Part of a small language model's weights: a variant of Adam for these matrices.
MLP neurons of a small language model. Each row is named by its layer, matrix (up: input weights) and neuron, and shows model dimensions 0-191. Each number is 500 + 50 x the weight over its row's rms, rounded and kept within 0 to 999. Numbers have three digits each.
After each neuron's rows, "fires on" lists the tokens most often at its 100 highest values on Wikipedia text that the model never trained on.

L3.up499:547472509441545437488475523500436517474571507513500561489590534538525491507475522485459525511555528450426443573423516501416552436477524432458535466522490471517569506516528522539470530559471472474519479470505534400453482488551507491539530482556467396509473603469502505504507533436421414421535492508481463540511451528454460469500552586453500521569391525552420498529407447517666451494449564523465507454495578512471500535478530431370480487512457459506521432445475516406490534542469505515557445522442637477518577537527356551554482532427563570452515505412523549449614589568486390486
fires on: " |", "ation", "ative", " This", "ction"

L4.up308:513476573547478540481519455483540426530532466552485539516499494363351503519614480522482458444512524486432505493506499526527496474500589487477460518479484586532496568497423530609517492515543499476489496495536435535442527527502521411565479466513485432443471533518450452340526445564548563458475488561443536444571540491502502589495519541451497530460470499554530409411472445492540552484503453552395474486423482557521498544540454494399468551556524527531533453514497515525501560506504562542510425481435465472544447585564399548425470435378560586506506498534470542447485678513474577557
fires on: "s", "pr", "l", ":", "gg", "en"

L3.up690:375531573520542505484523564474535536475485534496522566540436499513459423494520374578534485551532602507497530403513657425414472474472470447503476529527432545517521540472446529506491482488426524584400524556540462500490508590589471366425484467506499530493483515539464515473536502441413454454427474534564545520562552572590451534476466481419548549442446417577412484504491419523562472536473497496444519523448413470551534432445571470579483458400574528519485400472453479468574499513428505533531475554454580452503483552562496553545491458456530469523567466545565513517550532508498483541
fires on: "ing", "ve", "m", "ri", "per", "t"

L4.up172:516528631611554500543556455478440384496457516483491491473484456485537522507553513469413489435451461539470450499476488458488452451423501506473444526467487510541467509412530484558404421525487619482465560551526487435418448503580610503487439452510493530557593469544595553503483409441571514523524511559570428560472518524485427548487497500509467504481470461540520530494457504477487541398532439466480580493491539530566490578485534476434390453545562522511471534385481513506536548615384439534541508506576568502496477486544546436577390415493461538503503542524464491391560584479512548462
fires on: "i", "u", "ú", "re", ".", "á"

L4.up30:423471598537536441499371525499469523477519541560535532545524486468515428475543564564513481433501521497455550441486503486485478541565454497603453469555575524456594452526489401521579433475535539524512504562478465524486410549446558344505487484529460415521489455532417487488492512446513461396550504500581507500398582605482408490506606425448597563503523392536460428426516470531526545524471534514546514465500506469486527457492533488483466462459485519468571482417505514434485499514536459566473494563506496500435475564559515488575530368434501594502630520514545479530467578497499562562
fires on: "ve", "vi", "ing", "equ", "t", " were"

L4.up101:529544567583527524435491523433493461492542501551523559510475475437544481479562571560510461426494585494501541402548505493405458474498564540471473487479457438485581517496510422530448451554472527522575532553560476500500474511522513443518549436513416547496545497499478462535544408399535419442453581518605422468455538489504440586449485506636551580382566496546541486433502501508430514506550429520457517586444445435567515466521464485500450549546506489501441590441466489495478511474520518612562486477518571469592340442589444488520510496469514392502600453465435545529547468511508472494
fires on: "la", "qua", "va", "re", "ro", "u"

L3.up633:461506496514542562494518557509532544541376587510532480538497576528563511465493514526479514489437536480474464535474575455581561498394450452563574512482491478573576457548395460521538552564453491522517448500510435424411434574519422487434484488411555497463534426481559503542523508448477487453512442440553510512464477584434449514527536548601479534480487446577467417411509448517463469534531496437543591621521476425550463549490469456451432567505533441487484581440537489420505551592481470636505485504626515514462466597408480472566486529434472560465495448487458473446561449497458512437
fires on: " of", ",", ".", "-", " May"

L3.up79:510529451456576475504488520518492490455433512592639476470546585603496529461532612478481519509470425502508429558525510564583535463514442451408529429549567506552526549485534521552432421498524511569421482530380519408468498546391544557476535499533459463435492507543491535505420450537465470479430485571520382448459558517439477514431522448516503457600446401473466502544406481390605471547508520523512483503509493496454434485550603488470509518417510474503536456555411519423551481551561449495492581524479576481556460545590514481496487537519435587490469534529487377497503492516506521497
fires on: "us", "ight", "ti", "ar", "or", ")"

L3.up388:549473529479569492505539571531395486451478508521575424494515556516525451490482481554438470506488476536507515478456582430459511450424475609462501516483524545590421503559479500606509413451555473526551432489434435485540404562444507528461508510483373475475462569501571571460477539497506471513466521504465505461563526513392472531497498377482505446475536520574497433530432470487426551479521582548424495502580517429563546536515456523474490536460469605488558440499515553346512517480547528423472511512540591529465530592525511402558564499523485615542516388546569582537449533510548453549
fires on: "s", "ul", "ine", ".", "ina", "ate"

L4.up471:474494444484504471418359518533461464557527480561584506422502516543443512490511517474541421527460508453491477450577505466406573565400462546579513532507599576519480581472555514529488496474563502474457502500427551476458566483508573484486523503604445547474585511486532464542451431545533466501480486564517466408480509543596525532435581500448473503558379542462507490465436516532512505486505438536462466579451480529532543555516597484506359556421418529499517474534469488380603551455401470499480440474501526520546559571583582509515546460502554512495582400450423544480478510495519527584
fires on: "st", "mm", "th", "us", "o"

L4.up536:546489538516485512510472435522436488492484513530511472576532545439435414518551576535524559510470494587479535457598522481492457542496552448463519454496583460547600467484445501523608485514428586542417525517506477484520468530462508432459475519535540555480534546501470479574470503375572542496372484492492451502516557518394475482548580536524434443528438406449466608508488415485543552531638511483489624460471541499499496499473519491432487512505553481536469585564437570519550560552427434509559520531527464513438350469513523511488593447479499462462498537554417543442515426480389415466
fires on: "s", "g", "re", "ga", "m"

L4.up355:485564582497495474393471542516542479546483497489608476623483453461560560423453516534471538490496560530490428477621503470503482593517498557461505562420477551497537515428526585557531544498516448453588502463417469537450547442514481473404534462431451549541515428469525504453517495417446498348509528504419422445430554551514354527452484495368507559483511501469481506534475457451575615474482427511532508514412487543525513491543547448424549538566436479590526435473519542424500567482480524508486470522551552530460550521560404549515552461439460553494580504468505509432502490479530522534
fires on: "il", "ed", "ce", "ade", "ur", "we"

L4.up173:492521577544505503474387468488526521551535567556580457487480507473453523356567529467472548497499543483504520408536601490520483524462569546507467478442520535523544499522480431520476521587520471478526509485430550529583460479459520545572475412501607542488522525424506514496532497541557462428514524535498502561504460493550447536402533538487428558502452485475451547391575549441472525521480395471528573502527456497606420415456511512364463518536459563496489464511483491501691590468471523538448443567400485502483487585508599505488474418539491528465426422385532509491501519450493472446
fires on: "es", "all", "en", "ent", "it", "a"

L4.up242:525421544479451468424443482525432464471480488524487429479552576425505496546523468479495485394387492505530475438477482511580492535578571514512501454474531491475475518472473569511515530552493471505524502455537427532534527454450548444475492454512447458552419580498463501544513494544578548486445482592550562599583474647457494567482562506542465675526466443548517351508445400428482537481491559488404466516432446489464470500490532506495507534462472475605359516492445484470536512578559484527536514579530491529479404611561520543500527498413494495530551486522484423481583519515497541425
fires on: "n", "r", "b", ":", "pr", "p"

L3.up213:525497460526557504415434535520544431479446464488584566484438525478513589482513532510485560456327478440502542495510476522500450480490484536437501550546559586525495447505508493586530443547480535496523466573460488496453486489545365452434480390495458598566529493535588515514411480513506456499485531574542489458470586459428496477515538428462562559510375489498448457484455494428500481460559511544568476524534537448437476521345600511512427424442530518431536402520483484547505509486584450492541562506558503638457544515538545579555549485487449560486532506500429459499494587589481489529
fires on: "A", ":", "tro", "ho", "ve", "ko"

L4.up603:440464475518523521545518555494434533539504466543538436529545539427513478531524581402545428505524538545448534404478511462442453529560604488576427475593531526583507495477475540461452538563498606473523470570463453453508446496520542387506470535538416428629507480537533467537423457514567416530446562571422529500560533562531533462519556505474523490486497433596426476368474505480477468560651479511445503595510552457540531492463517528416377560454357492469456530549483461445481517500505465524488451446558481515593499459510502473464444423461477517532547439433509480503481477484491544498
fires on: "s", "ar", "-", "sh"

L3.up59:460503486582536506498464501444489500465593450513529509554460486524355493463528447561565473484548529498462458504572488510527452535379536469524462540453475548507545544502494567486448547475458530452494404516496510466423495506558458462579545546551429462486542491470552457534494502495443474464543519534449498452437515497553425522447565649408527548569385491510480432416544509524512471585553532513541528598433504449460400614441527479524376468441494534498545446436479416518476535506482453494508481478569565515397558602465472560531557477441534551439547538405479483494467647469515475539
fires on: "st", "s", "im", "ure", "o", "History"

L3.up18:423426416504448499418581461568433560447579577506536531474529602446532503544573509464541558489486534507488452464515573475528520508451557496485500438476435524523511542487487529535489402535522474529505495545567536474467481546571537552624552389509429388499528578494499447519405413440509452487493505516443458431481430544463540452418437491493511563480442528593472529527442532503466444543452575527422460503517555487554512544475450461480493574472435441472571467503514434516525542505471482548471497542508480566514630524607514516504440483419654534592623518498531438470535507436466449513
fires on: " |", " (", " to", "ation", "st", " "

L3.up541:435430478611616519445506511487567547413505462530488508414458526468471507577616595567442594468551522458523496519535489436536495548427572495576520446481466572453498462482491534512484457512498473545499485538454477529478511543410510575417458527561486396516507568504493446482444525408565511434529404486477411535487473503555446500416492621570515484387435539514442465558506475463518544519519539446502529427509517479593519491551515480477490560508463496485484615475453532529538542536540493485565487562591521519427553494439563485565447429393587509496511553511471517497522547395382438498
fires on: "y", "ly", "li", " from", "ri", ":"

L3.up497:470504494500421499471532615483426528496516385447592516571502586456529509556485535460492490506490600481520491380547594433412583527488526525532501514469517488529623504522373526537553531553526525522545383497468494528448511499451644500527486476522454434503505544511463513544499490550411499438479521537455518475562526482635484490397521457497510475466487511630443484528486402548511442463468437482503513429501555566518489484348458511449492424442476461521514469435509563462495516527437455470443414513534611510475543591546516523495446460540531560506522528504549493534466500409505579533
fires on: "s", "\n", ":", " se"

L4.up307:443559483496424540522539503404416550490515586499563494506513459558486573502530498619503540447461535471503542464561517392415589582498520475476543494439528513504591542432532491451463587551531523531439489443486541437521480408554541558518494505517440449575479493402592526504411467469557396388538442572510475518556535560358501452520540504504503461408408525506557527554524393492504463571500467520459466451451481449461507479506507481430501513506497551426488492540527590478554556490489497548420527516517501535464467525548438526642414494507538486479478495516390520446435499508573401488
fires on: "y", "en", "re", "g", "ver", "le"

L4.up277:444599510533528433462415461466515444551545465533492473523508534527507500573419449541459517566465576461533450444494501537425485600496525457436529490412588504575442543466412510420530535518478474555488407492493559585591424555589559422611489496541532516496521447513528466508549516441495523499465415494490548561521472561527514506484475478520448541486450451439521405440461482494597595488535502500486488466588565518466479480592426397512429475524397469502470512514455523611640526546470454573467531547528554611448454423489491516510457435457495519529520542543427506504594504500565442529
fires on: "o", "W", "g", "N", "L", " of"

L4.up295:480529499479438446490478523538594431471484492460534533470619424504517477497462524536524493560474494547466427403452486511540505428559581527550531560605551501528569508461451504587420478482543480463468478579402482477525422554434487436442537520608531466562653499466515537442481484494511444566412461443500497578515493499532576505434506594448527492460524560528505453462525466469529600489538480537437551494402540477409513448550569485394471520482456520524459595547449518579488528607444443483586462549444497488590435451512483556513476485575537422460521541469512554440480449539546454416
fires on: "l", "li", "er", "lo"

L4.up575:437531472483541425479491569549479515465518477425585499468483414440429439490585526474425548503525492563440527485468499439446444587471593589598455434565492607495567497416448445612545455572568546529396537532490511517480544423374578508505491475582435503414414562517581540462458518554501473490534538505605444490485510476529589471432432512500512478509463456523558543403505413443482526585542506589455537463510446478520514440510497486436498566538456466518550517432514528453568546478528518570486471487450415556491467602573454513502502414522527550523524453458499563490474532484521464528
fires on: "en", "mp", "ric", "op", "all"

L3.up569:541545510443524390540488452507520486513432497541598474462589561569470534496506578575421487527542585485515534504510487426521494506526500476494436594570476511433458477483445499451506496427501522546486353633474450445486553545529568425425531454504508474673539420519486618489447475454488498464503450447512514566523514540510450472421504603539491504421493546528452399520463468407596508553579554466517450519446530563482493436530489390434490450462510567518455566473473539479543559526531423550501489553492532549478529481547512536492414493432469509538548521563545497437611487484541505534
fires on: "er", "or", "r", "ar", "l", "ber"

L4.up155:532542552508438435540506480494510525610463536523480347481517526531431480444579540535528549522477544411420518410561539542493499467495500470513493438516443527526521373439479566489433515544506453641455471520576533511550519516500484404526496479561437443540553514543529538600448515463363486521422419472449481504517490475557477580526483505458541491444496478606455461464528503475507569534560444498501581492562538426496460479400550468478521566498512488573564493438511455573501560442529496506497356529540492438573504487493480615430519472564567458483566544489492486467580544438507595455
fires on: ",", "'", "l", "ate", "de"

L4.up745:495466478479589465476457501487487516508478390601487473412532480482504432450475514606485496472523511534482496544581491526475459580489549450443437434445491575532539619518477450575460429510516517570459501455530481451520475472534541470442522473512512529435475511530519559542497497523479496462518483547574436535434578583471475548521542542468474580509507453463387499582461464486473518455492523490518471483514487522510485545440572465476485501532391503487633469416305512526547524510503487492493461463445591523512495477501422613526433521460577636454497475552565511405610504389384517493
fires on: "ad", "or", "ner", "ion", "ga", "tor"

L3.up522:522505521551484499509452493508415501493454572486457494483621558476580468564443565461396465392488478474472478470505537559549538553424544499522567422516515395488437502429476555633505483461465536561488410506488500488533543442454505454487512485507389540513489544440488517492432528413519516520506470607495545522504481516524507460493525440487484545500471482506543541492421473444590531512504519560549506485451502407449449510391653447544501577486384522440462508420501532518600567538510504515517399546521499550543501490603447586529543563533546622558550510456498492482565568448450570426
fires on: "er", "n", "ci", " and", "p", "k"

L3.up196:498486428529576507479458464535508496495522557589475456445435462468475566555512520554469496552459422479500549488546536490464555502426528443449487485553573570577439548455528474547556445490533393591526549535503523565470426566503479585392543452483405483453538601480585527458404479475571464444365407557532457498507483440490407592537554435451503445466469501638482507504462434534510508521542417503498557466515447405496523519445542527506501496418438572444468535426467580486510557469497552538438580486551484539476527537515482510467553484479529563555491469540506626496498368508480489520
fires on: "e", "s", "ne", "go", "ine", "00"

L3.up637:460487532519528464480497449485474512453408401525477449467573522561506557554530538533475538512409493493528534448517562445596568459465461468457510536546459534493541494565487556556465431444530481514534465550469543456445545443547508444512508434445547460609482507444565490545456456472360452441528544548628480455452524561428497533529473516555483468545430469475466578496445483455592477568436483513507473482396528481511498526491685447465470498487534527414509477485435507458463523464432512457541561479478686543550526558537450597481526519473485535528512504584498361485524597481505533474
fires on: " School", "ter", "der", "che", "er"

L4.up644:529529500526517422388415455521441532442510416517542506509466591534412503485575525499464523477493493557521520383514514511507479485471520514517456572483476587495504514417514484594455487445509525497495427512446529484555571589520520466489482447569453468445559525532468461461486472469502572507447542619507497519493580481514477472409546524494571542433556516514491487531491416437527586558423547499512494600497455548481448464366586477574538446442350469558503477550508534495576496459484444529515436604515489575570521477550469400504396390502477525551513453525583486504599547416561520543
fires on: "ri", "ru", "e", "i", "in", "u"

L3.up66:438510474498435446453437593493537536464568513527629545462516599490463484530485448541442445532537581512496542491476622504501510539450537472564553456420513486575445507518512485544551511438482417564504433561460463501507463551482537440570527430500473533567442570547514555499467491484482503480471464613488556538552502476414519487552485454475578540525486510509444483465512479490456565615461385552532475431509504460466479456448509449501436540391505514528457447487484583533662597500466435483510417466543509533521604458524501596490474421409556554516507491490460554391525547488440393467
fires on: "d", "ed", ":", "ing"

L4.up204:476474545468565519496451581449478529540436519543517534463432525473499455426474540573488511465506545540453523511464543481435505496479460512591499503517518527532565480502526490486426551499626547428489395527482485483515539481532523486605505497514414486536524458457562496489415502448382361479504476538508456452566459491456516540513511509486581572527468472519414517443467523493528489481493410562497484583512515470638517510560518420458353571400348546500584459478404474532525537447503478505496448441426517475470512567634457547538530497575540534600535498494512549409470567446536494571
fires on: "un", "a", "o", "st", "ll", "ar"

L4.up322:576482530548448390516436506471542502450421540478520439457465501555474532485552552496402550484530515423518559537511520467533419518468496430525459536463520604412548469530566464512495574520451540517479489602497572458390448498536549550399514441502519565586454535470528471471472471564463515449505568509530407469450571478576493506452543536587479517533440577529457546612573412419516463485454527536459499502447485471493551489544526404475426441416508479489441516450434513548457575520559446503388511518490574485466501528515378562437494444500580584504519540547520488496643574494500543530
fires on: "er", "el", "e", "and", "der"

L3.up298:442453532552582434479489586534491468497553516546483511466603563496408560446417503454494479518461542477460581547494404492448518573529580555521473500444499517544569563545401461536533544587512524558464491505518509565510430479452523491447509453579468389506491413577462572536485544506460551446444510458497483501548524503455560458491533504499525452524463528458535452550509556515422442463518469578486559578497504584443517458467593513527371563489556505502470511415506537474520564541478423579493393506512526488539599514626427483466536351395511436530534483480446416498520507468495581549
fires on: "p", "ep", " take", " over", " follow", "st"

L4.up27:420562461493605481471498523488520556559489542546466472482463507531492515538541516547451516460492469593464640415472491431466462427419453537425458470470444545580548533411529551516484585424556566486541442509442451440496552460459533464498516528464482542428475575490516500498525468563500528429491572447473505515418473471536305605508527565457547546457436428567507460447483488453510568507536462536558469522577468470454430484433583491499472523456423480518396493456527480521519576532471478503604488535511525480534474629511478481460523441449512490563589471526498492462600558574572464569
fires on: "fe", "mmer", "te", "ction", "n", "mate"

L3.up19:479477612514486485497499521527426444508512483535495532504518518441447563498421499471529539457562486473494496456584478496441503599498545475511476490450438537519486536469433558559491528467517669522471463503532399550566341480535534558531472471554589476503452550482457448501488510440478516508501504501447500497590576516491415518429504540534578446526461496511478543529521435488462516508619398509401539457502512511468527438517475531497485484507515433600466554393503555531549494536524407501515357595566487549528484531572527577480421490493485549516541549561381389490495473511355477443
fires on: "s", "'", "il", "t", "re", "ant"

L4.up192:534520537430573494556506492518523474526438504513495428464518529437554493550468472613435457427506442498525523530488554436396602488493486508529479412537492536575474520473459517466488521507582490486482528501554493555453554565502488509446531487585527541509467546454491561484501409428527488419411409557459477568575464526368429557549512489521512491417445481611467488453448381491529575473479503485552476489495360412529451501481547536541473532432399587453463604447533516456480502465460490489512462642603506442515457529547406518562559496400535513514533498488496491481437532584552521541
fires on: "ch", "on", ".", "ian", "an", "s"

L4.up598:500515518543607481423367519420482546532459584556499461529546511495425450497487494529529484476430578499490550425481462497475547570435456493489488499322476516465435497495479440525482477527488553571561473586468509333544498539539564502514550458514463533591527503550478495516509497507467537522476480544539476544479528612378536420490464565553547550534465515500530445420505534477492536518500555469454585461491450497427551453527493479412485477425500540407538464472562536534508610571426530547512449496498488469531447503642511465484361513379510518501510437525534457545511529470523507416
fires on: "t", "mp", "es", "an", "ve", "en"

L3.up415:459467532537523529486490550487484488679495508542492499606499407434392468425450531507430556479467649519482481526448528556431515433530515555454535566475528536483582541451441485440507533570568473565444448444571428464462456585431466488488423510487451503512596476456464500498496483437439475566467459437476458449549587517586558575526549542554535511495505482511525514410412484509540515537521384449512542510432433449533574448549459493499456593517471506453428526463466468530623529464490527558467528516511440519522408441516524422562541406488518543551513436477519566471507459495519533567
fires on: "al", "an", "im", "ul", "ol", "rm"

L4.up256:468446517502475498465490534382492533517565552522583464541487520428480499533529507446514509435517579441501558550477491462387530575479479489513491471448459439553525605469453395562395409567501484407561503540491462488519537491560562530527483378606465424434464489509499512553435514451584540472463497487460458520572500606463577445484559552471486484541485439533548463476544439490410541531561509548453600530463455451466513475481628515506468478430511476498534494412560488478569523578454552503464508557462468592541465589570500468536525447551553468415525445472414514507542439441378462503
fires on: "en", "c", "op", "N", ":", "mp"

L3.up427:436554560517563497513435515424503590483431509459490522521568580524491557474612537478469562501430484540470531460534509425454515606487608442605504558505456531494539479547511474587466484535512510510526475491510542483442482445584491504381497536561519501529538520471507456446436585436447443439434407477411529432556476491485490483539519484469507604456349455456455500496459482478478494558485470444501479577378468429556446505463545533418514491431517528509482476446502476392476509563447419547515405518562500465473450613428494526520474547387467563486496568418544451464519523447512561547
fires on: "|", "\n", "-", " |", ",", "."

L4.up710:520549559447542492490481591560492442545533421602646485579376554462560471478551562515481533431477547445524402480545553522486516590520474609523524505458511521437522480374549529519579529496573464464470461488396437507562521555440570452451471474446517482480496508505562527574520489538488521542392515565522502490559475528438434432531552491529484596523483531512543527485416427476505476481493418528517487506478637519518494456439426447474464572509462546501544494444462581398441550562467523535460455487508503459595423644482439484495460483463535519477550492528518458483526470509450415486
fires on: "st", "port", "ur", "ir", "il", "ul"

L4.up760:464488523508591535485556481428533444551447461474541515473473507485385511487505580539469528501507468581520481499504564531448639444495523587555469539442540475505560546539398478415494488468560473443469403507541508501538496570467473461478470511492553506492519469524524565491510534584560389517467511451502419490504498563517461612442481519461430498466453494495370447512468502470584546567536398459538492440483428490463497513587565441480514524549431492466528527433477480524575537517419454588565489538567571504476520400484528501464481324545505446518587488533517438420488504507480644429
fires on: "ul", "an", "od", "il", "ward", "j"

L3.up617:484561430540528498463395502471479534469486402513531515487497496546510490474616501553454605398480504555462491472508518403442401555400561521534422463435498541463460579526496565375555517471560487536520473554435465467571563553469485536512473477515511514470536564525452479443535552445601487441556432464524478539470426524500529563507498585440473534564424372476573470451432430443610552543494520434577535440378527483459491402504563555465537553489486596490481425465535457466457591523539499473449496478593468475465421518468524518487520468479529513496530542445493520405523539491473497563
fires on: "li", "iv", "ic", "d", "ly", "led"

L3.up216:400481571411517471476447494488494400517572569556525516431464439418453501484451470490470439523557567565409519419464479465560562506445555521536565431455528510576553504488501506562500529466521480486499502546509554458538456479540537495576396384530482520513504485484558504529542499495437495378473530482513570515483482481428462543602478488483463535493501510524404441432523485487474444528530474573410534485479468573501578376494495490487423508470554552519350481470512467531529568566532547488455429621558399523559575487532442566418519498494537622483484484470454525479461580446599470457
fires on: " War", "ick", "–19", "en", "all", " up"

L4.up412:413452548410521381507484523469402423482475567502486403474502396454494401558518472483466460510420450611464439483423468571504504494491489590427598507513605551616484550485463508506524521503478500502464475575551505556476389482495547464437453481524446483496559588554577495556446494450398563544489461500579511502489515516512525514553510457450584515502460550532434560449469407451505446453516464645584568532464476532498447450461464583527437459532446531514522498377539513551502507456500536477479559535534528519544402544497526487535514451536508541502557549491491543506521457564416450439
fires on: "s", "ri", " work", " performance", " series", " team"

L3.up474:497532513421538477421525438613537460455477423500530406345480507502488537541448479501477547464507498493537513556506447562555434461547520493487486511436473640502497499527438509574527564516589581558465512529516458562484464463609483528513514450508536515593414477571548473436583484411441556506515580475509594472518508502457437626477512492502484637477414462437535430408483495397442542550489501515515523521464473563505507533476538383543475451448495405521527488406462514534476467587507417492510473543516520524546527503496584598486464464524444468557503520493480403558566483464465513534
fires on: "al", "if", "ation", "s", " It"

L3.up314:512499463527459447442509581516469475518511429539482525537535610489396576410519584507423470459422518499504483486535530381518610549511624515568484507481541475616476619504445489481587570530484486528515460511528442476440535507483616525483474516518477433508450425466516495440446495530502494533453451546491437515589597491535458448413525482544505449485513535490468530514501520550504565465554484541444504468475550538542493572429459493488507496547480489453445517492458537591420471473413526534483441465553623478545444570504510421521481406432543594571543484573487402440517577530617437494
fires on: " f", "age", " mo", " win", " co", " to"

L3.up229:530406446536557433526438471475479509488471541518433620472586402497515444540445570595562539521385518498449542460568506514536456479418505450452547437447457495482482534483524599478453566531580594508366503581457450518497508464460620547550507361540512458473569488427555561506527482438511514387479520583526531551485485435467432466561542497509441416431502504475589589528538398503523525484596511484401524513506517474498498529524513479459415443442483521498428575440474480512482571524455480515424488571540506536521526518528465510503472540531494468490459519512469574554558481460473587449
fires on: "hi", "el", "E", "dge", "ide"

L3.up273:413450523513536484523530579439444508505456418470558515533441471417510435516499518516502445485413515577493581406452582489473475540501545523639546458483504475525611545510498546473501425547424553592570412491554500512482458503472492475443636446546510487484459572520514536495480492496527469483533544544503521530484499587548535498510516455444506444576473492527415524488544418523486521646488526482473586533450512404529503526496446488525414479418358494420481518465508440472506550401502435522476369550445542534490555535550413500508455451539542608521506470467509519555492450387535542459
fires on: "ar", "all", " a", "ive", "s", ":"

L4.up188:536489497452500528479444472486526430525551522573507442550583511430416523530497489482455474458532549467443443464492489514427493542459500533518545498413525541589546503452468430520414547681593563491538411494509486532608413508543480415552388507484429563522498514489517519573510514490494524466502467545570523548612534534460515516512550560564534523497486509503506374447505495527506520464640519465498544456511446438473579518465418444453553488463462457460533587491496497503555541561495517490442446562540426566505555576483477510475382523385492414538553522541403474441580458467471446450
fires on: "en", "g", "s", " As", "o", " of"

L3.up559:467561493524518351537469560551577521465482548506591578490529572478500538508446432502557454448489548550518522495459570470553496483350521457532540447451454459622557491499523481511507565472567500549514431493458521508525497611515451371571516486469509434501534510439519498467438495406519409550558452496489528481464496433474580460448522534508450452503551431574356473528542429519556491541533549546499581508505508418578526545434525467467491521494519502504574526484437553497492565577468538512485512499474495488451569540510459497527527369420565541569534429551538466487579558397443442569
fires on: "ic", "ive", "ance", "ation", "s", " to"

L4.up49:410561561517538497461481575422501522472511451551608505528555513470478437481475459507563513459535593498414444482483612494412427563446439496466502516486447544529589509536471488525567392492486564551392522543479440448453519525475522499586549454509471460508460425576548554505521495481466542431473520557492483478608504449424555450498514600510561528442513424585522442440513455409484476593454473511551516583472488458444539507462521531551562546456547500517490485501442511525485508567508380529507512438539553554506497577619524438515409458334541488539549504492525464515501514483458571405
fires on: "d", "in", "ing", "y"

L4.up169:516472540530518451504494605470452491527542484463490477640439542501487482500502425464513488514523494495526443355561447401540538433516497525511569453440573490551524526507463428524346504588573423501461445536498463503457472572433500463477553469539397570526481528483485558449551499482502547468453586584566482439455572501518479477402497557445552543479553445548500470480542528453528489505549439497502551512499507488550586473454473493474569501544470433508369546496518490475556531534550429523585527486478480605501398542569521403442415493425526593533507502431506511549524443400506573580
fires on: "u", " Sa", "ing", "e", "o"

L4.up573:423541516488513570517432517452504558530445477555516492445529492471493559500536480468509588454517492498451545553525463513427486561521519476511542514495548500519498464469541547430544562486532519634498356494552561583575487485522553458482516488524403536616550541439587475556332463418478474550437543459529484487508543503440478435496473435449535402544454428510535439480457431441554503548487411506447554551535502463433502509498464441578466438534553487426450526385479619429461540488501592528372481620498472570496448532472550525500506499464496501434472571445524465544447525491433477515
fires on: "s", "g"

L3.up110:415465482595570447561472566526491556551516491537652574473569535539513471392420496488535442576462592539539467453540600480422542485475455432511525560534579511526577443463454509567461442593446539477456542484461477534451522515497640480493439487501494482495530474489574489479429528511534406480490522440439565448468550464493531544495484533476492496478473393423454508593431470444439515512439435556499511544468523552420480558514619457479486548438531509513481446566486469453653569452477419462441504409528530477451446445506454493503421476534540556500442470496491431528477498507523559515
fires on: " up", "g", "or", "serve", "ight", " fa"

L3.up60:463520498487489465444552602433431487516383473521487512513597563434480543501509427446506469443503457425485450438475497479390517563528619565545446397476489549541533527546456470501527549615517421537431470513428466487477533519460480500465481509522508522540494449566436522556523527495518558463524554523588455533515526515490514516536494487503453554567532449638477450572565420453583454573495480521561504503539445373420399433445562495445499509466563414605456510523469549522521580518508426518542414548553484551541579524579487525516529448462544492544569487422399542503505415506478483465
fires on: " is", ":", "d", " was", " a", "y"

L3.up209:529602508451521485454474535485501426434526410493557502525554465504493425571506523619517472472453493549489566479448457573526408516477505509493508518445507554509459528483508571476528433508608581507509490537526520455532595453495523413497529430461451575558499527541561608498482395454558509484536537589543463462456522502441500407381509511468501500461381428497436498462377485461520540563433516588479480541574562521535422434372537473478505551492501518405534446516421576466526525456522492427444484538526386509513559517526530542509418513467547508525591546432484434532528606487467464504
fires on: "t", "ho", "ko", "gg", "u"